MLP neurons of a small language model. Each row is named by its layer, matrix (down: output weights) and neuron, and shows model dimensions 0-159. Each number is 128 + 24 x the weight over its row's rms, rounded and kept within 0 to 255. Numbers have three digits each.
A block is one neuron, or neurons of one layer that tend to fire together. After each block is what it responds to, as a language model described it from the Wikipedia text at the highest values.

L3.down80:105091106155122130081086101117097117127102119098147152121101122125142087141091140144157131120133119129162165138098120104134144159102087116133107146127111130162132158076116101121151153183185124138126078136119114086141136127139141147124119119148107104145067129142112106142128121136125172129147130121134129101113099131123128155085118126131151142095127129138128121127138140170109105083087153138098139075156135171146084113138156126159124123140124172139118148108129077110133187142101077
L3.down267:095148133129155156109148120136120141119108104129145111158128132159115099177140139118132120118083142156123104138117102124084167087169117095146115102079109139120149122125101145104138075135178123097137141119134117136125145076106198123122129157053095133092114109118134144131172136109120116089154138137128095080161084153111142097099183131075140107096137165152135067140145144092151121125133125079139109112113114156164077134136161158131100098175137155130145104123137153119093110135134112
L3.down432:094111106139128170108143133185144113099127159124126136157130131134149101086153150138110132135126115129145127153117120127109132117118102166092101153118162117118141091138087122142040116149118161157085143094119090155124130103111135128127149097160116106137128140126110088101090124136146100154111185130097141147153157139139082120129123125080129182143139102143146143086140127183153104119177132151141155165143157165123143127081091150154154137141128119167126099136110137127144177149174108
L3.down657:100133155133119130130081062080107128162076140152131145137131155154154114138122123109156134120159143126142121132143151116130137168165072089131101079155127122123108122111129156135135172111150112126119118106125137167121139156136138138133132114127149161126121128115110087153126132126125108152109124149142133131087124142145145160158164116106084126124087090138108134089104172137141184133106108115172125128137133127112123114138111136131145108149127117107141115102139122115134140107133079
Final pieces that finish hedging or degree words, such as -ly in reportedly, customarily, necessarily, quite, relatively, and 't in didn't, plus function words.

L4.down149:115149143105179138120111096081107107127125130120140129169119111150157121128164112140125164117116121165132127130133117147146115136115114096138110117126113138157139134117163150135087136114120182179144166070091109148144117146132119153136130127129132145134177101184162096107136137111136111124115119082152086120110186151144130155164160135132095107104098170146161147124090184117143122094122112127088108132143151151122145101094152072117095174097087124194117119107143084121094108096107123
L4.down340:137153115147126088098155164125169197136136130090120125161145116082144145154118137090114138139120104165104115138152124130123082175107119161123106156139059152114149176152136146084118155089082121121109143130105124119131163100141102158137106141119130150132176156091119130133098127116102096130112115061185132151149130127064165110136141132131128107104146155106118135169178149109116115114121153105095102149148142104102110119125104136157117126145150125145136114116107101130155135104122102
L4.down485:150140129138127114134140119129115108111165111155082126153108139144115157126109170077123143151119119136135118144098068134138135166149140104086150149152121130161159090126147138167154123123137170142096117135155163105173135162144153162116164102139178147108126082169145113138105094106154108147162121116150139135137155134121114159155139083117088127133147108108156126145078126131117102129137115156095122098132137152105142145156150110117130113139125130114144150108156137117132153126109116
L4.down737:112099155150142098131138134132125136155094152134099125152136161201154135098166113129107124118139094144165108140094156084148100159151130126141108145114150122123126123151129085128142132137155132156133155135121129124113132129159122123103134137085125114141129161162185138113107094129104139115087126119171162167134098165133143153209124156110132125104134147172101133104101149108166140097133131117112116102144155171099127125116128114129120102138113112142121104151145163121180096111113156
L4.down840:146069143162102090117172105172122094147101083132089139121145140126103146153109104153142107117133122137137141105149121132147084086143076146093142146107160102138151139134142148123126124158101144109095131139107169085147063132135118092108132118124118193136127138121121127150109097162087081114083165121073101101100120172146107161138142131121131128169126126139123147113130136120101115136123132129112147108180129158182121152139122158129107149135136174142152155104152178127099141099097149
L4.down943:126126123124134136117092140100128153139132139155110127125160104142137089107132165115101131131094097173138149140113112104121106128124143125123189102138113153128129093097114117109106170140145124152107142140125128100108133110141141108152119099118140151154096109108139112143130107095161159101092137135165111148150140112116141111126099147133132140127135149122147107114113115178158170091128113110084137158093156157160127145123126173158121112158112130145073120113094115142132133062098125
L4.down987:127125165101111148143108081152154124179128122145137120126148136135152110097113123079126108108077112116146136154134117121140085163120170101093134074116152109114135131129117116151106129159114104197105108098099105121162126124127149153139136149137180091095106129143125130130114138154158091140112110116151158124143165098127118154097149127172111158137165147111124116155166133115175149160125106125140110136146133157114120127118088099114150124097113093094143132126074187188116150133160117
L4.down1095:160150118142154133137102163136089126128143161096104137146146134138143128103099156138123158142092152091085086102143135139180137148157167110144116131133073124124154132150161110129100119124148134119092118111172108139160152109092098158097101150143115103134112106145081149173136124134149132121132154143144118125101119163116150171104126110130170097122119108176138105141069135114119123115116114141109114145107097163164104129098124107140179176078153111172171100141149155141139150139091114
Pipe separators and short cell tokens in Wikipedia tables, such as the pipe after turnout figures or L in results; also scattered mid-word pieces.

L4.down555:109116130113119146112132159131065116161120136105107163117141129135114131152157163159104094153119107149138141102123134122151104119126138133131181112131132119100121133139106154172138146120118117147103124154169171157188145125108129121111132135144146165119107109162100179116159172096105108126103117147081131120090100177119097119093126143130144095113112152077129129116105143102121145156087159138105135154129095113108129122106125177107124120140134080119137117112103147144146114145111123
L4.down695:147105113108147126113146145135125121165111109125139104153118151113168148121219142103106095170127111162185118152155126132171154143114130138086121130136094073107132115090125105148089145105154107168138116136121112125166104111105131132122136131177149109106116154097174154111101142141092103068140105094180100118076130086180084166110103095159098144122185136132127158122080126140144120116153113113112113141109146112141157141149130112154100110135120144143130134144117156162141159124129119
L4.down743:150179161152157104151083130104136101112132145134102140148130104144117113104124132104086109113121110133102130110113124153113141087123092141121153121107110195120142156185126138108116146097146164102139116157145128178171140127080132127144092151110096107152114124122092130113116072110158107123148141136084159146126123091106135081157158151115114151093161143134138129137102133132107142128121152161112132135125124157173087130088120097131113133139115113143116165120077126160119134101118160
L4.down817:131163099104097124093119141135125099153170124095110112136126180143100105136107163131149144160186090130124120135134117141167162108138090112138082099136148175118144154143124131109106158117138119147145120095111111105156113117143097133121142082157148080125139092085101111114084114099100158165142124106142166096112106147113064077143144137102123141112137127123096111169141140158141145111141145161159113149094093143105125144153152126124100173146102127091119130104157173160155162126173148
L4.down887:111108080104098139098109143129141117153120101125120140112119166088095138111101114094116149118113113150109115077202143157124117141112109123122138087131106139137138173102113103130144087120127121099114083125135148110160082159115115113177100142133105152087152141111096122143152169129120112145126150195089140142096152129117096101139124136183094106141157103166140074104097130151116099140128155142197110107146144116125141158109138149154117106148113100109122134123150109137110152125117092
L4.down918:144163125127104133109125108097114159159113113113115137120132152115116108096157132123118116117126157154102140094139152131135126117128144104129180134176127132113114150150121133123086137158137091118161111105191154128127148129135105138106094119133106130127143117104082183098158138121156125154085142132134110177118072159138105102156151136099136132095067121107111096105143124172134153170140108087206142115115154151109105120149152115169118132160184118130093115180099138177106088137122158
L4.down965:117172093128139143113119116116137117147109109109159169132114131115141156161097157156076132142142125129186151108134086107136125148080107126142108154121117125118174082154126147154122151133133102129145100156121171139140133169116101136091133146116140102164152112109134116057141136146138127140126121128131078173102122144085158126140104174147134151160108142126104157138129134135117125079098124110142128109110155165148140131129093174135108111144166103147165127087148106078111165098123052
L4.down1016:176191143124158103128116054148132108090127142135128076152076104113129151130130126129150102100142113158098092156149138138150135162109148130134121148142141135150117126135123110081124168128117127133151135144105126126122123146131126138117100134128151109122173159090098119116119103136142142162119149111088132148125120151091124113120098128110115139113156130111142094136123180100123144176143076157169116137077123169143164113107131130117100121168137180082118110107117153127126127101103129
The first = of a Wikipedia section heading at the start of a line after a blank line, as in ==Career==, ==History==, === Elections ===.

L4.down140:079137131128132145126160109092096107131181153100105087180130133188181117117111151144139127159099116139132137124149129172115075131119123111123130152095129109113147130139088100102140122155114128101117127110099141116138148108133161159113113142135121148125141109137091107133116094127072131146157152171136093105136064112124149134133126169118114150140128129151140145105088091148142173088122158127235116098157092101133110113137136090124151123123170131124118122125142179117040139130133117
L4.down385:087114115153121084131065085114143146114157117088138131107117153124138118166103123101152126130127112131114121106123103152161153135096118168142138140141147090080078112130106062144117129129143122132113126145112131179153128144126156162083151103117159151120139127143064108129158133146147091098121125173133170113149136094148138115103071129164093172141119116135087128127124131121152105151112091126127083138119145117136092117145132125107136107118113157114099125125133121131112183111145104
L4.down487:097103106112127134125120130139102152109052122172123129129143147116145087133112133141142089134105109139137191070102115145089149084158104087131145102134164113160126094121164115162139066136126133106105118133144140149127102132103098125122120078172119118141097109126133140123151137139164107116142119132150124149162106147139169126143102144159150135103101121141120146119159137129095151172127082106184113151086125118068141117110141150156145137156160112127098131125108156187130174127128140
L4.down535:126137158104072140120139071122122127151128092127147117129159155120117104138118180128158099083127141137127149149124159156176158114154149136113132157129175082097105105108136187148158103091145162136128139124076145129119115131130087107129042107136107035167123111124107112105117113148178095162150116122102128110131136129091107162132126158114098136173117124130131148127088124154113171138157122112137130129102103125147148079133137085139120121098142142136126148130122120085138113140117120
L4.down792:143140128112146117093111160132182123101136127101133062144143129103161148177144124096140142126115119116090175117157126169130119112112136131119135164137126078112124121119109118166155154104142118157147170164145139106163135089124127147115128104186165103120114104143054160091171119151129106153166099123089176111161135116133112129122160100129103147070134131136092163097145117135118166164112153161183127135129159069107126112125145094123128129116131145127063133135106100135117133133090129
L4.down795:132163166167115129105129117102111135140180111157069132087111160171156143135138106103148110142144136130165103137084113131142143139139092147109100114111158132134162132128115128170126127108135121116143102110127149155158158087120160075137112132097171122085092158123105142149161103120117119136149104122136129151140121131151068143124156133108106136166128144104159134140143105177118148102145148082141125089149129138101152135118076109136150141141131120129122127141095125117125184117112116
L4.down1056:079141105118140155165114115117102120130189123161105093140133130125139106110135155138119132151107105133130134190097104123142134137076130146121136131105138095128148114084114120116133154143065130108118131132062159181124094141167162125162129127179105102110149134113113093174092149146106122146119127183127152127142100168110125168120115156164127078115123106092157107144111118133115113113138124104254117082151114122107142139153148092102133126150129108174120127143140149129122122131151133
L4.down1068:104125138140118149122137123135117107153145116087075125149155112121140145139114170095125137139136122089180125161105118156107141112160133134086142099105152168140147170149152130148150110123105133074152125097139173124117135103111138133140092142099135108091181125129090127140164125128130150104155136110125159112082115089150080166125144127126113090128125142092152068132124143144122118160126145122123103178166145159140109165130140136133116141144154144134132140183169102135111170149157140
Prepositions that complete cause or sequence links before a following outcome, such as led to, resulted in, due to, a result of, after.

L3.down395:139144105133160173113133162158093144159114156131145150128129096088124087129088119116113169153174128057119086133122149131114152156068138151077076142126100140096130130105164129106121169140105080127154135137129142091164122127165165111139121129145171127120104105147063136142142094178136143114118148130096113080128142089150083163127146102132130132111085103124171140160123135145137139125163115127128087135150093172132110110128141115110120127122107161145126142100178153126126121138126174
L3.down754:139149154103123104092146134089124153087074115163092152137146142149142137070110108137161134120114126177126088108124124125121110139116148117142160130090097178135157133097140123135114144154151110121134114140081085140147150150135114149157162121150149137123143107130148175126090128124118171153123172116074101131127098103107116138158139109093117128183121143080131151149142145140167077123143118133176155103084118140151112129139152155116116160120128092143141139109140166167126131122145116
L3.down1056:142152113120137167086152160095165140119090074130135150128126081126139136153127115158151157127107165182120148141117129115151107161093126135134152137120136113114124145136116160166081130136157132093165128115109065110104102126104125153141111108115128097101158108094121134183119102143117160166115141095165090130145085175160108143119145139175126147158096096090162129170142164155104110140100134108137102133142090083135161146147116143172094123146115137118128118139119139075129119101149127
L3.down1270:174143115126137137092132117111128120125146122155088131201184085136142118166145102118145154106120110146151121179136112181132147125130139118117161149124129106111144101130105148121126188100136137135127140150162150123126139166120113125112181106096165106157131128172115105084145136137135143118129116140137153118122106152133109147149081079168159157108103147078157080144095126104082124096128109149116171138106140153119132095179121153140107119139094144156122148117114113121146102129121148
The first closing = sign right after a wikitext section heading's title, as in ==Career=, ==Cast=, ===Songs =, in every kind of article.

L4.down49:118117150104146118129138154116127113095091096123150111120136121157121130129153128098136116193124118124117105159119118149118140105105129130127130152144144154133082135146145126126121117130132170105088101096106093133128131121146106102150069124151120083128171147101102175138138144151134142110131094109093176142136106165168115131164131108128152136144116121143079086161154115130115155161148121108105119141106151110131128148135124135161129159166135134124146126136145117152130176086165104
L4.down259:119072146096106112131110125102138151105128117137134123133138120122102166137120155172114123143146153114150154079116129109138108120197128151084099159141164142119117083167151138138157108157095104130126117155098136157133082120132153131136143105166100123144139122160097165083102150141142159148108085192150137156148144110072143125155139092190121172133122141129163130100122100117079136137125142155102160109102082098083142113087097107172126147130140090124111149137134145125158143135130100
L4.down436:141089137110132151117131158139093138099118099094126144111197148157166086168129170127123134127120124099166165101086123090089092104164171127141149152113145135179138155120109145156120115125141103104158116138148121059111077101151135117116146168127136080131133114071103126093100108109194109099139164142119129101144158092154147153134086139122172117128120134179145124091150119179140105153137173109102151143140137128128152142109114183136121134117117091156100157112142124146126142132108111
L4.down639:113102160146141113181141087135119141138139142132113104138096117108134183177120150154109099128143126119182125139119173131117087102104100097143120121146123145158116160127165149107118138120125144116120108121125143132110157128095175103160130129084133126101145153112167135152162087131174147121154159115169145119109167148153120167136126150132124135150152079121091085125141114110103114107162107139115133108122125125134139167109127108093137078121160115123149099100126086138117155095171140
L4.down668:142127130100119127117081134124122135115153102097135145032105147141168117134104123156120090140134109148134125143150129139150134115116148118114127147158180096124093169124085139154114091153167135112084155129131176167103082115134136159131105119144133115125138144085092144146124159168110114089136174134166084140136084116131132164134116133162137112169120092133096146105141106103142137137130114145071138169133081141143130116168081127124179117136157080137123119119113120146146126128128105
L4.down848:110140132132178156146122121143108076118139142116164151091118164137173146104142165127162117119098116161161124201096136141175109091122117112126092148161100115101102178087145130122124113111125123094173142093148130134098130104125113180120118076124116089126147064136133133184073157148151083147137129108152134119122107072147129145130149170092160142135108141145142140135139125123141115129090151115155100120117130100103109153136149151130135157158111089165143103149073126134095146103136086
L4.down901:095150146114120112099109157130136072154126153179133127134120116140172118113141134140137130129090127103115127166103135118130137133123125130074131144105164158165115142136156130158088134134086095086143106088072142130119174128131092118123136083134109084104138111164114127160134132145068110129169100151121128091118123091141145137130120115116152143129126113164132102189126133140150091133149129116132159113158148138127111127145145100119117115114099115137155128134140152113109126135154097
L4.down1092:135096153139150121112110146132115101138118152128143156123169104158118139154100102154125135099102137120132137141127151126127172102176174125148111146152145158122138133120091135101137097097105125117105115139140137142112142115108161154108152152105139108144133123116143161111095120134149132091134120153099117168095052143137080121139135119115096142147147075131142120142131101126137107144100115141090125097142162159134125155139134122105120139181133124082118142117092104120095125164124123
Closing pipe of a table row, usually after a number in sports standings or stats tables, plus the last = of a == heading ==.

L3.down48:131119101151113124166113104143129103169135122119122131149135126067183113131107145149135106077142184136101103098123151131115108162106108164134126145159109140156105103124132163130168122129160137102112090140163111162080131101124124145138123174117145114138136165145150135129195168144084148071118119124111097124127078134105145142135116132125076075119093149126114122108093164126111161102149147136146133094152126120121110103127151144144111149175136140110216091148111075129131139116138122
L3.down257:111164110121110129165163123128088156172119118117160103095103124089113123099127166125128151100104151130141112107093131175193115148072147128072138125090144120168102122079110147083109136131099120114125120158119135093099151117122158151135133132091086131127166180160093120095127136173131126138097110135130169083160142108155125091120131118143135159169120131095157106133164132167134134119112137089118139081173113120087116147141135102129129119107167098134107163147119149118163147145091117
L3.down1049:109088099151143156157085111134149146116181130136090136083159151115107100105113066160085152122115171160133139146150140170078143146140191124112086123091178132150148125150159125108151141104164129099131138145138107156132117107097131115169126119126137141161148137075135164115109167100148102171123104151132152145098113121138079093144149091164144079128121136112187116081119142073136142107156169118117133096135145170128114093142116093097158105127148127123126119118139155101146134161130126
L3.down1272:119186120100120148152089119123115117123072132109157162099158123158153098081112116067100125138106150118094138112135168151091129169107127129126065102108101157132100095152092139112125099100133142108110137164126124097140102132119128137150157111118126079146134142122160170158131156123150112136139115081091172107158111116105121125160130161145135145116151126149122082113102121103156069148146116129111076150113138132093123122103148141123124105135124168136116113174126115162133134158103135
The final = of wiki-markup section heading closers such as ==Career==, === Family 4 ===; rarely list-introducing colons after "including".

L6.down326:129114161097149104122119158109136116113156127115137151195119141145163104107145138125114095128106110114106130105112131110128148108154130151086110123139127145150090136122142143116128146085150166166145151089163143149128175129102106160086119173129102170101112103160126108114131110128160104157154134147163107136166150133161096139127135123126135133140163154137113133167145151170148121106125112149154134152135094073094093126139138115123134117074156158155136095183147144131095150103142144
L6.down501:119135150087124137133147097155118110109092117121106129157070127106181099103128171097151149130122169110128104139099104169147086074139096143118118128117119164112125197153149218148100141088113122108118178109149151143083146136089183124116143151131115156106148078144101082118132117102161071129151128150172056106100109146107157121158117169126109110129135113137119132166082160146126178149121098174163155135114103141095126133109146095132155118147137111131125079148130140125094103100083112
Function words and punctuation right before a numeric value: "Total:" in infobox fields, "around"/"of" before quantities, "No." before chart positions, table pipes before ranks.

L6.down166:168100158096097114140094111116096143156122098111161143132113134106146130135164146119126116137109123087130168131152133142109145095130118130093102112150134125135117151146083090116122139173120130113103116133173144133131156103110111095082089141117060075157119108123086121129110154111124132167133132135090143146133163135140153169145119148122116084147159172118130068134141146136136133130121107164154139103105090114123132156124139146124140131156094155139128131117074119149105135109122160
L6.down1040:120138110152111148139158126138127149147103124082143163102126157098162126144104126071163122130107072149105133136168156098167092128085121136144157105125152091077187111126136121148134125145105128146128142101153091172115094145128123131114113131153133063146136164133086185117120120157148139112090130089135109119105131131129160140088122138110100133127114168166120110150091179096124118153125121125177132118159111167152127121136112095102132095107107104144121106095148132138121150120129112
The final = of a closing == or === marker after a Wikipedia section title, e.g. ==History==, ==Awards==, ===Recurring===.

L4.down154:109138126151122135121138172137117156155114081085173112129112129147160169147122120123149154133086078111118149140097143152076088149163090181116100131121132181105136131086117121166128136142128143104157104145093119127148122090123160116113132151149116120113116105164151143176128128152131090113098113143139156112174132073117112135124134123087144109143118120161125118089137097127128137158152157156148126109178135131135117125127079134113108149082136123101133088111101100086133125142135166
L4.down428:130129136142102180148123090114134126112142093129125136141093138094146120135140048161176133087067131120122153177079119140150137132145133126120141122125137142162107165107150145139153140131150125084131082130144134150140172151110095133139149118120152114120125115182175122111140119139173157118140096170122146109143170098135096111119106128162091153108112110164129124159144141071170106107150093146109131132130138151125097133108163073177183139122133115115168105102101134126133118164124142
L4.down431:131129089120152068104131131134167098148108101103173123074122087141192129149140133155132165114162085117106135116129135161149139132197132106164150154100132131112112147152135084145106133098119124121084123156147102137108156103120072101135127113126117164102125147111110128132121132147093126089123092082120114157151104115150166145140072150115183148162118127080137132138125134118138124132149129093141116159111134114150133129140156105115102135148154156088127098118125178171139151139159160
L4.down497:122086123138142138124106120155167137163166135111144171079130128139160087139170140104157137145084123168096138141124125135135123153086189081156106109087124100086093124148104122127208103141115147158108128126099078111082177108103138109135114105161159136095164149108148137114155130115139120171104083128130158150117142154107140106125176146116111134145103118124113138135116110165172132165094139101127140157124125097145116080114092107121103114128118136082146077175174136143158085165112125
L4.down602:125096146122153142096147099125089100134099116130157168102126132130153069109100156173139116136141133112100157141160143154118122176140158147154133138115168104145125112124131134081152155110122101132162130139122130140158128136114143105134124121142138085123110184114082128112147126126115123081156129112119145126118136135153156131133120088100121128142149123118112151106106113129080129080112161153121126103143149098153102101121156136145163094110179152079090083096130133147124150168119076
L4.down779:109152118154146113132096123108133129093099132117108130128110136090130118123097141143164106126082126123144118169176121109116143171171166107080135156143107098172095081109128137123106111163118160121113133124143116132140135122111163156154106147155143120111118090108143117160123159124109097140077074101087150168146152087093146116110117146169110169145126135161117149122135139158114161139122087140214126122108135108136158129174122106124102140160125153161092143082165156145111130115116133
L4.down841:150116114155063154133136111148131145131135132118118136141148101145120127152077122129111116114120156140096093126103078119127160110109143106105110155148116141164092133146121130137129135124135113106138120126137140168137147165098130124120192107165144129172118149139154118118093116132146105098155122128168128135150107145094118086125112125133126166153110105122138108092112112154132175124121141159095120106134154096162131124106130148139151124096108173104124137102108128129115097133158098
L4.down948:093161123127106154109114120141114136156097143112100116057124161128121125129149099121130120112127122128145148096160128121150101139150163140119145125119148105113089112089135143183105089140152124109159099164118139110125159113125111148140127101114170118089159124106108130108132119072110137152124109150150139149156130134107118116116148124146122182113114169118118185072124116134160146135066111097136109134144107112156114121164118141143127107139126136111078110141078152140142136141137118
Pipe separators in Wikipedia tables, especially after a numeric cell in league standings or election results, plus colons introducing a list or value.

L6.down5:090112102143110139143099121154146124106108077138123173124156134185201116116127115115119089136128157151119100134171106091144147134144153130136152127086104097071117149111171120152073125092071144118147112102140111152112112146128134135127160121138126105143137125143109160093119137125118108144097121102157146139154185142128142108151140120149127146086137151122131101094134149139131151101159133126155120128132143152102102132133150124108139133132136137120097108089192140175117109145128109
L6.down993:128124164175129100112142096111130103146134142121090131113114080122162132099093150109140137143163152134176120151099109189122130133140137121178161108140145141110145141127152141139115125107095121100129113069109092130120116170107127115138100107116139152107165165138111150152134110101148118162143110135096114120134129146141085107085149136149148136145081172162160139110123170143112133147084138118172165120132149119125130132154169111144146142152118097129157113147182111159140097101139149
Mostly in, commas and table pipes right after a completed name or noun phrase, as in "Gurdwara in", "Barwick, Georgia", "Pts |".

L6.down324:118154122131089132064113151117155131143112135140133134101133128143139137124133104086106119143113128134139154055118173133118123133157138142099113083122104148140118157146120129134138138115127142098109120135141092140109082151137112129120113118155106098128157153117143140141110141145119074127140148160105134153048113097120131115165132142140083087080160122157143094097083164120090102123137162092255127094153088120125133107104152137146129084125136103136097150146140146129127128078154142
L6.down941:098104077129126123161168156159136115149134132142144117130134116094115100147125132130109169153091132133110121076128117129158093119155145158114141134146126132083095125076193134110121087104126099134149132122126118099171116081102122092102133103123109105151124120170124136176156146107126140154086155137161079099133147160111134128127117157175132158142140138145127086106142102079141149108153163112223096085104119161078112137136067119099160112143118147180109095103153127089139119100145122
The second equals sign opening a Wikipedia section heading after a blank line, as in ==Career==, ==History==, ==Track listing==; weakly, table pipes and sentence-ending periods.

L3.down546:118087122165082120072122184143166116147129126112116134110127119145093100164102125093188126139156118166127099138116100113121099099116122108091138142123141161142147181135116152143124167120130155120148133104095137125120184105168095144159123142142117090112100155145139137092150134150145113076139139145140101138153118165163140088120143101101123143143115146112151080120072137100144102139125117109161089138126128116192121090116137161138092118093167093116160091131147163134175109148139134
L3.down1030:122137126133092143128123159111138113078148120128157152116145085132113079087127151106082129140165106138131175103157120119159142104099126158153121138123150108146097124089112166158110145150132137084127157096120136141084090123166144095107156155143133116090133102130131143130132141138123120132138168173165121135156123172131163073092144110163124142114135156124099144137127113166102116128093138135084138096157096148135097134148102154120148123137162129171083093125129138125157138101119122
L3.down1033:118166122138092119136116102150149123120184088138114150129130091150074108126140135134117112105142115142117132167094150115070124156120113158123105107114152148115113167120121128130120151127129117121116112127136152140132115113139100109159144149151155085065068118147152117136125130094164183163177131110132130093126109121137138112100123131149129102129118134135139096121142126099123133127139107102104148135112139125132134145170101125117074134151110126105129100123088136118187117123131123
L3.down1038:103148128127103112146126148105109151117096103114076157119108164081126168152115118103141117110137155149110105125086131143117120142111079170111164079098110128109126155106118128128118108172124177097126115120133104152141100164157113095117105150114143137160157157113123123144101137105098126124133136164144124089157139084110134132170118099106104149104116150179098161095107142123160141115149154122149123136165102153095166128097151127146130100104104136128132108099145157108151125130135062
The apostrophe of a possessive right after a noun, especially in names and titles like Women's, Children's Theatre, Devil's Agent; occasionally mid-word fragments like deployed.